Weights of a small transformer language model: 17 layers, no biases in attention or MLP.
MLP neurons of a small language model. Each row is named by its layer, matrix (up: input weights; down: output weights) and neuron, and shows model dimensions 48-143. Each number is 500 + 40 x the weight over its row's rms, rounded and kept within 0 to 999. Numbers have three digits each.
Before each neuron's rows, "fires before" lists the tokens most often just after its 100 highest values on Wikipedia text that the model never trained on. A number after a token or word is its count.

fires before: " " 56
L11.up625:512517511498467529501458547437515452492578485493473487438554512569511550467476452550494580460433525564452449475465558499558504507471476499569557480554503513504471491568452507496470541491487477555518554413503482480504456507524441522518499587498465435435481520511545567484465489548476527524
L11.down625:525510500487483503487414484407536506515477465492491516482535463522528583418461555456519594438555549438505512440481515573517498462515520538551556445542459505513565525470464478472454477434458530568593516451502475525518515494465562397580494542475494572531506397502501479502496539500491521573

fires before: "\n" 29, " " 16, " S" 7, " L" 6, " G" 4, " T" 4
L8.up444:497464508479455443477475512537487515544417509538507442515569434465497556521488503486484502520483549451531543402515605541519412451496504527548506579467577507502493521553465464459564501502496460551522540502530498481507484503503571479510474526514533513524550440473516435424533466475501522529
L8.down444:488490525421541442535531507457555463512510451484517455522507508522570604579492483439514464510485510490514449423425484548496451481476575492505506519473520504524478473529520550463524592529568462460532482548540464503476478456440506555526500439532430540509485486597534496498563482564476523479

fires before: "," 26, "." 15, "\n" 6, " |" 6, " in" 5, " and" 5
L8.up553:528535492493510489583579542503550488542531454438470493480472558397476536465485465542580551514532560437530544531524454532455450530449531511415526488482520570548548512563519546479501455536501498511475550499508556490486480485503485495520473486473516550432564575425485483490472474518545462494
L8.down553:536455475521523578540537417506527517481533432493502435514556519547485467518590469485540584484516485552459546458518463446439429530485490495483483470527503533455433496528493425494474475627553476473503459471501507478525544472482506512600551540524502545501550509489508547489433469540501513523

fires before: "9" 65, "1" 15, "2" 11
L14.up650:515410486540566441492436504518533478445549549504564464462473417518575470496542537489508438423487510469515544541515520553462528541498496519470584431515516494475421562491568536552503534452556467488459504525450540456498515533576470488499523411501525495460494451533506405501458458510453497442
L14.down650:557498440455457422519476472542493549465518462492526445451462437488517466512500507516617454497511520495497445540496427505549443532476450483450519523461446451508414561497423501550512593549506524516461517545526485472524485449533495477540432487484513522509510490497550457530482471533534599462

fires before: "." 61
L13.up749:486494576512425474456484528469531544518529536474527495603469508515541527462418591528496424519504489511503429544555537523455497549487482472458526470516467438430439498547518454476512436526548476496598566570525484530480536489499501492442527476558534524524456475495507509488452497565567422466
L13.down749:489459520495528515451551493583526468465541489571535521469530518495509448474524541465503490470559411549510441446548598491469521526502536360576462514499542511518468520498515560546491461544549536462518546479520497514483504456478455454468512480473489461489509525598473489529542505493510441486

fires before: "==" 24, "=" 11, " " 8, "In" 7, "A" 6, "The" 6
L12.up428:522556460501479488460494545435529520526575540549451593443507495530481516507486532510464474507559480564568467512483553512494489449437515446582522434510500496461572504417501466473539551497562507396487486468474486574532488455520476529460530511488451488507558460483476505444453450505575478523
L12.down428:548455439502451478496509514495530505451513418484532587516499487549522507495461490459458513511564485504405455489499485467461483459528537509494547514427486514502440426514565480486506519515457526471482506485563514529480531400490410445521590525561566484510485537566461466462543493531616497445

fires before: "," 26, "." 25, " |" 14, "\n" 5, " (" 4, " and" 4
L11.up348:519513432460494501579553483512469577530473500499438474539427432493537437498459553521517452562546487521513529573452536485463509555552530489479490450503524514538503519527409511506558474511523528476502530506428494571472507509429502536494504540514506543480531531495467550486406519536498512519
L11.down348:485462489485490491483541542511451489497475461481460523501494494493445459467592612524531457497452540476456471468490527529491491469491504501523464465536488485516511530562566476460479485461502492537554487496455549571489526403471452419502441524525478450423482491547472583543535607477498400520

fires before: "." 29, "eth" 13, ":" 5, " of" 5, "A" 4, " |" 4
L11.up722:514448519532486502491467523541525497484502448514586478475416493471518523422453528530477533493441559519518498445438542501538556498522591494541508478541469504421510500511532412494436515483512557465551541498602467466552536521533519475477491466487491473510464462537438507509420551592580567490
L11.down722:497453457430458541485437580492569545470589528465476486511445524469498464542503450482557496447468459549491484528530581499529481572551437492489521536514410521524504515478564449514471580563457543524398446460457499514531532555543543488521479553539488506472532453514539543517381538495590489530

fires before: "ed" 22, "ing" 14, "=" 8, "C" 5, "ion" 4
L9.up226:543464518502506441434439479553486498480504533486473496509468484503479540535437468545549520530493467498483505473500529485540557501506586460601514497499491507562555517436436503456502497519494473540460441488449540438564508473517491489571513526490509478501501455507462504451510539527457513503
L9.down226:507506449476510494490570484483483564473522405466516550550575468510458434524550562505480530505596454470433511570517480471477522522530425415431437484470468481501466475534477511449437539508544481506546563596566481574451495478414510554479446493489519510522505551480544480481482499509488528507

fires before: " " 20, "ce" 10, "0" 9, "ces" 6, "ly" 6, "el" 5
L9.up643:514519480537590570514501548441459461438506437509476443521445438537453522566515480540490555574478479523505542479525493530521496523507485469468445530520521579446493481500475500476502430447517489516496601589438462526487518500419469478484433590519485473497551476549469480489434483528524492546
L9.down643:492570479493480586545487490468511501501525476537503500499556512494457511484456506516464460436537448559476562424455485550538530489501472497565512536469505462434499441461510560414539506532494509464466502520571579563566427570515522516515399452434460555428521536493528475485496494453529510522

fires before: " |" 15, "ound" 11, "ace" 10, "th" 9, ":" 5, "and" 5
L13.up736:496529477526438412526463548521475490567522507471523514547460534487496516563514527574536447579613525486492528475449529465533440486547468474523532537564422449498427473474509516421518545442465518482466594482548466514509492499533440433480495504470512487479503519519495568489450485512557492479
L13.down736:555530494547436490542534454514496576512462429525542565541503497452523500493515536531431566451510476497475481467500496526516478519443438491487488549520508449517514449489500449527435501495469559510462619510513498542470544478490458446550463480483509580464461491434420556506430504562504434496

fires before: "\n" 27, " In" 9, " The" 9, "ended" 5
L11.up336:545510510510465460499555487447596520405482497448538575547436512556448487431533480539457562555555491541549443481542471444547503427502515457560555524497428505496517475495556502533483444517447511510493560465521434469544464457507508439515571542585558496519518469445563517505522501472509511460
L11.down336:511471480512522489537474484508505515570475472554518540478479470535537527472513531538451586462495498532452513541520512491431515494526549511559447432430443479482477530422471496551513512429482526458450463543506458442521538455454453472471572509512408533491518482499537520488555512576471476524

fires before: "2" 57, "1" 33
L14.up557:534436503510504478561516463544552487485497524491470439465494509530556482445492530515551479480505542492569524562558612577536520546472562493498520500465509433486512505429435530546520510541513427542551551503399473459442496522519548557516449427530555453489457514486618451504526476549496533483
L14.down557:495439460489527498503566467523578437499539482537473456432499466525522512419464481492493504553511548483488431472476476476543540523466588426477461532483556465543484461494478476503525484477484523445580524499450496437509515558495515504533481467496560519543503477511546466506532538535555548460

fires before: "2" 43, "1" 17, "0" 7, "ts" 7
L13.up211:456462499514473554519423515485574451425474501542497458459469429590492520486493464536515487574469511458551548555537528517489497538531525433522589488459462457534522452522447510544505586522474517529488500539505483511533545577502438574470496466525506458561507463479507474504511443477472507501
L13.down211:519449472401516498473532484471557574485472491489543403393419527446461504492466486487487457546537511496474461464520510520501463534475554463472474477502517539565534511487538525523498519517477513470527508472419528412529459503540559502553462514508495506512475492449472447530464551455528548489

fires before: ":" 22, " |" 22, "al" 17, "o" 5
L8.up290:493378512477532464577396486545494510466436494466492508531538534470540438495473492528534466539487484568454478488506562495466548412498479538488509503522551466472540481491457426584420543479475543546473489460435549499468544558529559533452434456538501445437585503452481539468479527455501506456
L8.down290:480422528496465466533524503488524515535493433483476555479542493518537446487505569539533507524552509467486452555436531401494496465535502456463471497503495547503456461417514530526552476508426513542529455476505500488522529577518611511536560540482496526438493482423487405494448491477496482540

fires before: "==" 27, "The" 12, "===" 9, "=" 8, "A" 7, "In" 4
L11.up505:470499523420465463495426531496477492519513537448469507526468492484475546428554580460469494545524547471507585556534507468449517470568573463558477517412560543464520510476593519556472562517482539502428529533447464514520487573522485398454526502473439548576506570484479597538395476448540510489
L11.down505:523525455453465510547512501559556527507539429472541503477442498567490529489463465562509513494461561547472507492554502489435515510501443505495536467526454471497512476516487548469424455559357549506491516518549518506482451477475491467495474485475542521518503582540487431516489408486497509464

fires before: "==" 33, "In" 12, "===" 11, "On" 6, "A" 6, "H" 5
L8.up556:456484470508578528539531526593494545539495494481432522481434451548441463448455516483510513472467535489433516501482536439508463530468524435526512438445571530495522475518517522506491501546553469496474545541430528511543513492522478453522499494480522436444573555514446574552497480542553470474
L8.down556:516478411467488497475539509582546588524496489543563460510527531579431488505540459527517538546492500515403503511503437572474483503540449431470504468415473457560477553472512470600498461626481571529441505487531514526515416525479508456485484474456472431513546551561494448459492505540561469533

fires before: "1" 50, "2" 30, " place" 5
L13.up694:417472518474476546424510540523510548460553412527460467489416493564443482459525498524480527500459449429563589467519492554599417567477511442463529493484545485430540580502490523560535504517503503558539539559509470441445551505486487514489442478516516506455527454426483425476521531506528478504
L13.down694:485420493429455418500525494491518578480433537505552474554580431522539494501477481504449502536521589452466443485528479514446452578456619459474490535515557523454406483485491502478540484521461475519503515520515489538457507443497418479592472542535458429484511520434513468536468434575500518467

fires before: ":" 18, "ter" 15, "hed" 14, " |" 11, "hes" 6, "her" 5
L9.up86:518474542517481495541446464536413514511470450505504568509492543419430554451507458465499553495447460521502567574509527527430402519509504518373513439521529521535503532498465496516464519503482476522470454508533455465491530604467524452501498532531494500461553470516480458526461510432474497528
L9.down86:515485482497522467513501509496557540476457470579545508487546596518430506492454481470588496454449490545507487454499459469539545422521540497498516448456458468511614575545578513503462474505505527482496451461480499520517517544472498451489519571529558416399475527508505465501479529529496509585

fires before: "==" 33, "===" 8, "A" 7, "The" 6, "In" 6
L12.up342:480537492500470548488495541561562533516460534517529518508479513563489510359497553566484534511482495489494451463451533417485451479453429540487541544554487488414482479521582571447543495479514521482498597562503556487563545452488553509518562428528496505526549528462428526451567479428487480535
L12.down342:538503507616510445465560521483440506474497487498448483525468495485514524501457514572485467470483483505511507494527505505477486483539565395542526442456480513537508474486497550575508464472386522428586499501539469473427520476475413547505526498435500520445469507521522498532501478513524449475

fires before: "\n" 24, " The" 13, " In" 8, "==" 8, " He" 7, " H" 5
L12.up399:540521546595497484485452530518487426435481427544503553533408597524547436453484438467493545537438473481495466514562599514480533444490527469491493488492480586465500501516542602536531509511464521506466505445528496554496464521452543446389490471465540457514449494494510503475503523445496490465
L12.down399:454502401393473489530582485428521522514503498545559482411554453576470502530454567524492497521438520541486537508505436480493478536504467499524446475520568482427469552538475524512513531494470495451571480487494527502567496493497488549598493561477491494521532525516527549524494531537416461561

fires before: "==" 31, "===" 10, "The" 9, "In" 8, "A" 5, "On" 4
L12.up237:517476529501533455475541468528504515506473453546416520484419534518483513507457585488505518450484540516465518481588531420504489521532515509518504458429492531523491416504481575500459515522534564464495511505481540566503493411508474457453509486530444461450537485520505486557566396465533441480
L12.down237:528477438446449531440484515478511528478539458494580562572502507549445495417496507523503492555487480478404503520570506435553565530467511444474557496458493468470511515449475585435483569585418488531520531506451468527538466444523519464519488480476480462527560528464469460464495412489527486530

fires before: "ound" 16, "ional" 11, "ation" 10, "ess" 7, "ad" 7, "and" 5
L2.up311:526499449492482500505506513549491503471526591472432470445468577563528462510552477486563547464483540527472450521537517501463493410545562470519518508518487479460559444495495509437510380502494423470493478497500583572531546536525480564460437431482503566505514468474478486503478607543500532440
L2.down311:462499535496500521532627471506418515459528483509481444500556520461493440490475473470497531491529443481531454523492465548506470536550483512521421473566533528535540473522519501524505521511539519436513541457491529553486488493502461457483481567590486553492472517447439461502478537577429456464

fires before: "==" 31, "The" 16, "In" 10, "A" 9, "===" 6, "F" 4
L12.up114:487452472486436539485518480525618561517454478501497508444460541485498485574477490542503643512463533540437547573462528458436519478518508505535459531522496470555516481536553522497521473518523566575464518456494488493563475498533491541462499549519477490549478390446496510499486512496448498461
L12.down114:511593504496538444476500490510446535517501439439560496491546517504565540464547544492484517455507471492511444444541566548456463518558518464513462482466484535469451406418531479467455526589563457428469507514436452534459484507426552445520481533518483513489516544569535440492489484519464460501

fires before: "er" 29, "ing" 16, "ation" 12, "ations" 7, "ance" 6, "ed" 6
L14.up697:493464534442553380504528500574554475486560539541476507495487449537506542518441471536492463488465504515505438564521525563486482558482472493493470544491530535503486547421467474484492537534539524448510518535411468497555489482511507392534479508494446543559398508604528535493496497480442475488
L14.down697:501526517490518493528559463480518546494501507509469534451529512442407496573501533538494526559503484450471518541543494541493540491506504473484413470558476546485426444427534519513502478507416508434490458542453499509494453487474488592528483541502420462508445547497488544509511545484523579480

fires before: " " 71
L14.up602:601489545432438459483419530498509473473539488496519500439504476578565570529472466548461567459486483575498519448537507492489501564467538505420579415512463460418544486501518423495562488474497558536511508460566495467496471534547504426505483524484469476501519491512518512499498485544538497502
L14.down602:488482533515497451511456512521524514541397541488502560536465518422490518460545484478496538485522488407550501489524502485489493498450364541614538589461444447447554470505496518491495518497443424484509548550446460485497579421507476530491535530459545446524477417503551515538505501526580483563

fires before: " |" 33, "s" 13, "." 6, " (" 4
L11.up388:534504533539461420608463504505506431491452541533466439528429444562436492509500521494459535507510466483517460494504532506524435469492576506499442485513520493477493507470522466494374538489500534543475549526453546535437505577523503488503529489526514496514544472573499518548547502491516467538
L11.down388:498509489501511490586554421490508503536516487586484467442496500485451482438512458496409433508434510495460472451491514535543453539474519506508518517516479510422451490535482538516488519530520481480415546571502575520456398525469541525487503527544484477512516504528536526515591503534504505470

fires before: "\n" 35, ")" 16, "2" 7
L12.up48:477482539531529519578483486515511494467504409481494497493464484432463512515531463544519537474525466528471504524498461461459607514488496509483493539447596465484475493485464514451467448487543575453584564426418517547504533588572587445520447481454519436516494556428479519538438484509469493522
L12.down48:533482475392496510467585471508521508442537463483568564527508480545523443477540571479570569496480538481520519504515541507510516522493502530550517461473532432445498533538479452494371447582499525459558524492473504495527583442442423474545471546495509514499541522530481550512492472437461496527

fires before: " |" 23, "." 15, "," 11, "ag" 5, "1" 5, "5" 4
L5.up492:500491524552560578458487478490548432503458512527450458481468511491607424442519457477538485519465489528508517440461421473485442525483432463548429523411501523493477508497481481478467537518544545498417501481515502464528438454505530455486550515498472573467525490445493538546537497514487503450
L5.down492:465521427497493481498454504495478573460487497502537533519577504510517599482424509523486476531542466520510453455437514527442496509453477401507510545475518518501483460553449572530577474599434521476560495529489519514504494497505445436436482539491427406493525549473486441515465459516551488550

fires before: "fer" 19, "g" 7, "p" 7, "th" 7, "v" 6, "ase" 5
L2.up118:491501483517415534447484474438450530560493505497503565445498480512458496485455492540517533593514518538492466537441531444456559496526538553465484561459482477449471454577502481423530467490475578477508446569451450485472562536458493546537513458498510505458463423476545465454486430474574543430
L2.down118:499530498519430493439490534439554507447488485529487581526481438477561487500477562481504542507460498516498538512522474540398523446515494536510462569480415444540444545490553480546570483520519485551508507522515466539456553586464564502514477517472472457455525464485458479502474452501516487535

fires before: "\n" 54, "==" 8, "{" 6, "ts" 5, "ial" 4
L3.up230:521511539523516495507443541572512415520522532488616496496432482544428515511495522566474556570519535442501491454480602512492496470538532565442518422468485476525513514497460464428480481496512504472531512460471503489382538506491495433597495450465437480533564509531530573466432464520496465492
L3.down230:450562421529529529560551538459532530441426488509487506497534550542589495436502445438489503447409495495419514555572408473440534458505527444467433556478495496476548512445536447518473528522460424538519465508513492558532505436464489529442491463511543520477519529461466436513569515512543454446

fires before: "0" 39, "-" 16
L13.up483:447506445519510510483517439478501532516455509538418459495430446513553419490480491470517531503508576577651479448443526535426497490487501502529477464470455532503509507496485559544507511486526523495463480474481481524486510504388430503497512465504492566435565499496453537542482446520481522460
L13.down483:496497525538442474497467508553550477411526493467563484534547469526470498464506462538503498475455348467407542478542482479515525582480511542516491467491526473504433450470569476459516504543459471495468506562501413567518554459521568471494510518475436512426489495498524457502542523472473507489

fires before: " " 25, " (" 14, " |" 10, ":" 7, "en" 4, " on" 4
L3.up562:516473475468525486571493528490499510527394490459536500522555466559503570475523564519533469463430503438522463519590487471573502473470476512484522487545498512533429551454495466471469516446538553556447476450475501562403540491476452480483467497399572474447470491515542478473448448525486497462
L3.down562:513468451531581462514471520466495552516547495506515438529557473457554503494531547479526454476453485472525487522423502580548490494605516509474487466576450445503481493536514473417476488528491531497484520482475587529476504497453516493457530541487465507501511463488584499474420459566441520539

fires before: "." 31, "l" 7, "k" 7, " |" 6, "u" 5, "ect" 4
L8.up261:601465506458495462548456549520577482513534516443538431529424476485420450492476546478538541448485475483458548463514542576506535491496495497529563522498403424491513520472472531524487514493528527403537574497561496513512465492488497471502496515501508574578575454542469556485526528472558476519
L8.down261:510492462552409519503584489496479532460554573482453562517514516453498552504404505471497544501487492540530487514525457523519505477554592401568534516554501482540491514478502419460476499536536511381539516482497559509459525445402499537446431526497499462504473492511488513465504479437529433536

fires before: "er" 26, "ed" 10, "s" 8, ")" 5, "ers" 4
L12.up345:464491493564483421475515505476496532522572571565501632456481473464563576530475520529469522506499493371554503418537521528543563513505472508460465535467521436533479481425554559535482501480522475478464522566504424540511550551460503401483415554438450570569502467533461476521540552534548513521
L12.down345:495494486489519481541526483435593585505500484470515470499453472451415543543455502566550509543551475469499506509569454534517482444438460460483470491522513452478488552513455503549487472491474527457457521520440469424446459504493528445495466519510493559480474530485452560516501541486493461411

fires before: "al" 24, "ation" 9, "ed" 8, "ated" 7, "ing" 6, " of" 6
L13.up399:505491523492497524510529501558430539477544499553445509540589573523549433498517525461497441571597504478486470568525516462492520458503463414557495540456488513517533559488423417441576527505501523480465515493547493463449476425581547443501542453493460529512503523433463556480470491569496482456
L13.down399:522517441486531424491528538522499543511560439476456501523544436550500430541470573522455491487487479466501489500439502534476513486547530507486438589475399558547502505533531464435513475596506455515426498509458525544439479456453558545513461471502471438512558517522438515459492511534553466451

fires before: "0" 94
L14.up318:524484487503475506449449498512473502452539576529465452506455515572522524506468483453538429501534440564570537504484542451509437553470484448552513476498559468555544450512497485598543452462414515569467491416443538451510552523514470549522421518467472586503552491540511508457463424455486534469
L14.down318:435508437526494539480501556487529479507471531494527450516597514402416477547498483492515530544492537561491476510549503496508528557486584495590514532446482519499417427521441545473549500477441450531488366520508525592487452567464538520493540460493449515533548458519519401499566496453533467464

fires before: " " 17, " |" 15, ":" 8, " in" 7, "el" 5, " on" 4
L2.up507:447437524497443498472443546509524559536459569455426494527513533503505492511482503513526476527536591532494497524489523485474477412452518557483487480562462571445454568475457502522459458444422476533507468519481460507445499489482521530456507567472521505423446534451520484490466597499420524508
L2.down507:483445538499526493561436563535561506457510459592531518505526509500489439469517522521512432477475501477466467466454554423577401466494522475522496513502483456535454461495481536524439511519324472520520446475527527542500467503551497497517509565460558397472538480463560490436409550524486488529

fires before: "0" 46, "er" 8, "t" 6, "ern" 4, ")" 4
L8.up712:467507475543549595450473486528466609461560533508429481532491513503506555506515443519531527474498497520525518549467534493527518487482486479472503516472521498526466484491512472538512476486547471509551537461510453463508456560453502478601507568510527468420513508457505443503490452499535435517
L8.down712:415558511480474543485526514465478525495473502578467506490484459456464484476498541512461519526523456524528503460520473542471553579458497447511437563483512548511543446543492594535470563502464516467567429527531538556522438510460539492501451493464445462491531537521497426417532445486568550483

fires before: "==" 27, "===" 11, "In" 9, "A" 7, "The" 6, "=" 6
L12.up325:537414483456519453553525524576577504483512487556508496503478518508432533407469581480500491534514554485533484516492483473393495502434480509458544475457487486483553506525546474515497546493496503523505580484439510539533444420520529448451546474485444510544526491545412523536399503438542476446
L12.down325:507488548554464516479548452465504557497524461487520531453448551484472489512554506578499495515526536540482533444480555538436539487473527475493469498463521419489504482449472561546516493547482521504479533522491465457487551530402467515542499541513510452549519508420414463558426484481488529564

fires before: "ess" 17, "ut" 11, "us" 7, "ion" 6, "ib" 6, "i" 5
L5.up24:508522502487517530490552517571515557460428484503454459527513494487474489457493611444535479500464533496469500510524514448496498570536594488540526466518519501512530535475420465544471458530586533458479530507561506471455483476480465471400526523491457600460514457530551503507527439571524488443
L5.down24:509517502518543480498534555487526523515513472540477485522487523519508587514557533489494536452515545449497467560519509507553471516476488435508532472446425484444523494491440450519572518545506522501455499471485448393494463475443580505506496533473527515500468490474481528486567426539511470488

fires before: " " 47, "," 9, " the" 8, " in" 5, "." 5, " and" 4
L11.up536:476489467484500465418460520488474474537539483505469519507489448478492527506486540453550496505552528486495540512488598520513507495448520528439563473497584520500548496528494476463497478530532495480437494530477460539403567510553493434515494481464483555525544522457572517550504505571481543509
L11.down536:522447519430526547467495500488473525510461458525564602465492478490485476425590503456507431495511457496501441488519549481535532485479446459523566567508527488548477474522404482514531510448427444500481488531489445508497504563530480508492526472510567502471564424446552462563509517577503483464

fires before: "\n" 33, "oun" 12, "eral" 4, "ar" 4, "ual" 4
L9.up68:550498525492507526438506577509499542489486389532456519525467506431534413524584552546487488581463499535490513522442495485516457530499491559438482448503456537515504411529480498504556500508458489503518504506481513497469598516532452486489507502492471487510503399519600457526461516487477543498
L9.down68:462482474534533473533502512512484507477498476459535461533486466535573619404461534494489495462555516505509468454520455547476644547557527458499528534527482453544419535488528538545428499512523528460566472517458455493472492541413462525463487608545501486528448473513459496531449490456523477427

fires before: "9" 54, " of" 14, " |" 7, "ury" 6
L14.up118:518412454524514502503465515555493511484481488459471506549517448522494525492481534520495452491524506517499486470484528487559577502494488506566502466515487433531602477470436550517453533449432467544471457428520443447520617479500463499573555451524498468543411469490514464520431511526409467533
L14.down118:467468511488483536498533402481462559481508495509503489469546473531546491504494490467484465480514450468448490572474525478510543501543493581432445597402493451488562536463534470502460423539485590499492554458542464526519548505543469447517505499485459560533488476519521525464495468473536535485

fires before: "==" 28, "A" 8, "In" 7, "===" 7, "The" 6, "\n" 6
L12.up374:499474463437546517441529501496533533505497485518393584552510511435500460501456454493520583497435511561495475593454496416452498479481491525473485553504505542485518476534504502489477534443527529521521501497486509546546543391438493488520475490460503480517553502455514504496596518495495401479
L12.down374:526514504502455523569429519456477484475535437538512464417524449488505476473461543546507508503481471495528541488526520503443513529522458544460489502536554502514476468527527489510433530552513519441429447479558543509535553487550524458445576595500491537448495559542476478429452448507549522515

fires before: "\n" 19, "==" 12, "The" 8, " The" 6, " In" 6, "===" 4
L12.up20:514432429437553528463502502468505477523469506508548538574481526519518600452537512537510534512490502473505510490522518495474441561495470486479495491491475463432509428449562484468453567489450488455474610495484460492545515568454526430518498447431464491497461446452557445542488541450464419437
L12.down20:437480554523491544450530448501554555466529473497440550545498529529520455509514428528483544426533521634404532540517460519494581438463435591511442533476455498452476452488468481504543510489501516552494526481471457560521466451550498490479531551506506505534503511447511533474517561488503504489

fires before: "," 26, "." 20, "\n" 8, " in" 4, " |" 4
L8.up265:500561514485533495564555499534515518493533436579513442458478480418515474498485505493467512531558503540477505502463472519483477575542493551488581469429553512505513540509502528498511549403518447471564527486461496463512564472476487562524463501518431485450486561496520509488487535534502473480
L8.down265:498403487473505567499489453465520558510493492466470512531485399589470456454610517514503551470505445503462490490533572496481548441475485416549516479465498499518455503429500530477518483598476503502471506504447531516459485520518532495534512536498486580504595491600475520492395478511489489436

fires before: "0" 47, "air" 5, "ampionship" 4, "ance" 4
L14.up719:521432510484490534490566575491495538521494506456477498498561492440494523547528473503531534493584509514559501479534475560521466592448445462494398482484554511521578478513464532522514421491438475544555533534475444454410503562455480485463424518506474570518516516539452554491492500435511460510
L14.down719:506497553477497493425523557499588533523423491525508527487561512527429504533480413531404517497521559526526442507499516562492548548526483449492480557515520586506447416527450547560461464559575455500396462498531534422527464480483539421515495475500548519541488533431451496484547491483504473486

fires before: "0" 67, "9" 14
L14.up1:467499459439525475486526565504440494472456551524484503556547492518472497426507485446472438518496509477478534497449485579583483627439525506520553481477508509452419516459479488479467508525543520529557534490494482438551488521499521485487517495410457529502526469498412574456439485480479515483
L14.down1:510452439479525510515508469513506532498469509492499465513514481431455509525553474501474503523510395586512526555496495586577526526512479599512478453446531542467390443503440453438431478402445420523546504555457520517558448488544537518578523463535496470557532521533537523494515514513458540513

fires before: "\n" 39, " The" 10, " In" 7, " He" 6, " H" 5
L12.up671:464490519440499460517490508433496515445494484565496557512482577465508520449477507450441510533447568567493575495554563406459470585464501545504537466399447528505532541479475543458567570447482477415479498491505405510528528506460531480525509489495516551488451466497445562539488447536572456544
L12.down671:490503510466493424521503484452565535509490445460566501520511518568498466518444538564458492493467507564454504527535506476501520469500458578454496559497539466497473503480451454540456463478456465443462451445496537543506486448491568450513513514541462437464556519470568474488572439489475459450

fires before: "1" 32, "2" 23, "0" 10, "h" 4
L12.up726:519444540446554528469463500519461510547440391508534471488481442563529478552519534508444552547501507501564527506459533511591535462481462494561438492576521509435496469511491513431515480590482478519546485524461482548522505503588492567495560508517512497485514465464517437431548518526479432528
L12.down726:515495458453489502488548502522476522440485444467456475592525440504537457511517479467585540531482468563570547507462530550468470500436584479411497518473438467579380431462553478501514512503526508497516562600486498517501526486500457505504450522520492538502505454506462475475471530513488518440

fires before: " " 47, "\n" 8, " of" 6
L7.up612:531481538520451545529480511465528508438515588460528530442529484463431479545556467463484496492529428553446482497511536496494484532525503524483556431559546483519480557526552443382456524510484512478560578483458465515535537431569501509522520536508471480498488495535522458454561487445505497456
L7.down612:460412434497425545472450441498483479452478483480533560486540479499439488535502524547509516467504464445545522609499510546519458523564536573517513537437431475521508494512567443506463568539433529472494490475495497532597468451489493503520479516460469555496478504389561500507547520489517501529

fires before: "\n" 43, "ia" 4, "ry" 4
L2.up662:483458504496490485523445520523475466481523499569503504398465521417477455511490501469513532529492558477414487457501507485490508514453506517425515500435494565489516456567493494476443459546570516483497634598531503492477530497502511451521552502457465487569509449464529491514421505558527449460
L2.down662:524488476541501531517556459491514463436465472572549451529524479491438505500469560420480501477489465509526524407484574481562518454541453469426442453514439512441511452541506441490430500522509604441562532475535508494556525451472511423466508555546522503527541474444493493472503590500472505481

fires before: "b" 21, "g" 10, "al" 8, "ath" 7, "v" 7, "ad" 4
L13.up446:482559495503522487553516586503499536582568463504485516530506514593487513450478503493500488447463519458560473502519536484505496492510456485503467453525470443464494534539464479493479458428415461489561548437491543523463491520501421566500471507482493542524561481443505516492557465434469564467
L13.down446:489483496529481531508513532440477574468518569482494479526440478519553480544530498478463512462459516583534554499575560458444547514491532486524492537490467433524475590456564442522450495449431488522490480415530460459516431535451566532518482522465527583493525507465423482500472457486575525461

fires before: "\n" 36, "The" 15, "In" 6, "oun" 5, "S" 5, "A" 4
L9.up711:466483570435550559504532495445528510497509549514512517514435530478502408405559497495592492527472519484447512471475534436533468505571462458510494535483507489508543455494493556514505504493480508478523568494479588463520483574484512412473490520502484502524603465502549552510487560461540488548
L9.down711:485542477440470537523568524441548523499492491485597522504443486576575438448504559544514473487507533555454490449473473552500481499471476458530510590505450494508494423503510550518472440574468533505521457477572458484539430450479492494513537521505499532461537504508546501545438515459528496556

fires before: "\n" 17, " T" 15, " Team" 8, " High" 6, " D" 5, " Sc" 5
L7.up605:538414523515439437525485469524489467524444564555519482479518483498547559537518526507562438485476533514541563432575561520532447525459466486497522501484473515443489461480544479464547516544467456485505476561460443483496512530444495513495563507552459499500490526578506466409522467445542552458
L7.down605:502476515454496480518539511510493525529477470552506460491540522534544568533492538512499430471519511509494522415451545462502471470503554524481372567457470477523497452449539455504524480422575501529470480538549474559470524532532514540523535431512528535435522488519511473497530503500466513446

fires before: " |" 25, ")" 12, " (" 11, "op" 6, "i" 4
L11.up332:505600526511468448450517524586488485439474499489568498544461480511459465509473447511522507422512510527478487503516506486452477493516496497506522438474422459493513518543466385445517503562536542460473439410502602520527551480505516572501505454524525463518478460545474534484418455541458488556
L11.down332:446550486436548482507519504514542476486405390561479448467533510502483525490531526479446504466425507488538508543538517437530416529518509530478448491534512573486520519479511594477462496468467481515554525547496552455505535459494494526501497477575454508454518501495472593515595502608504458540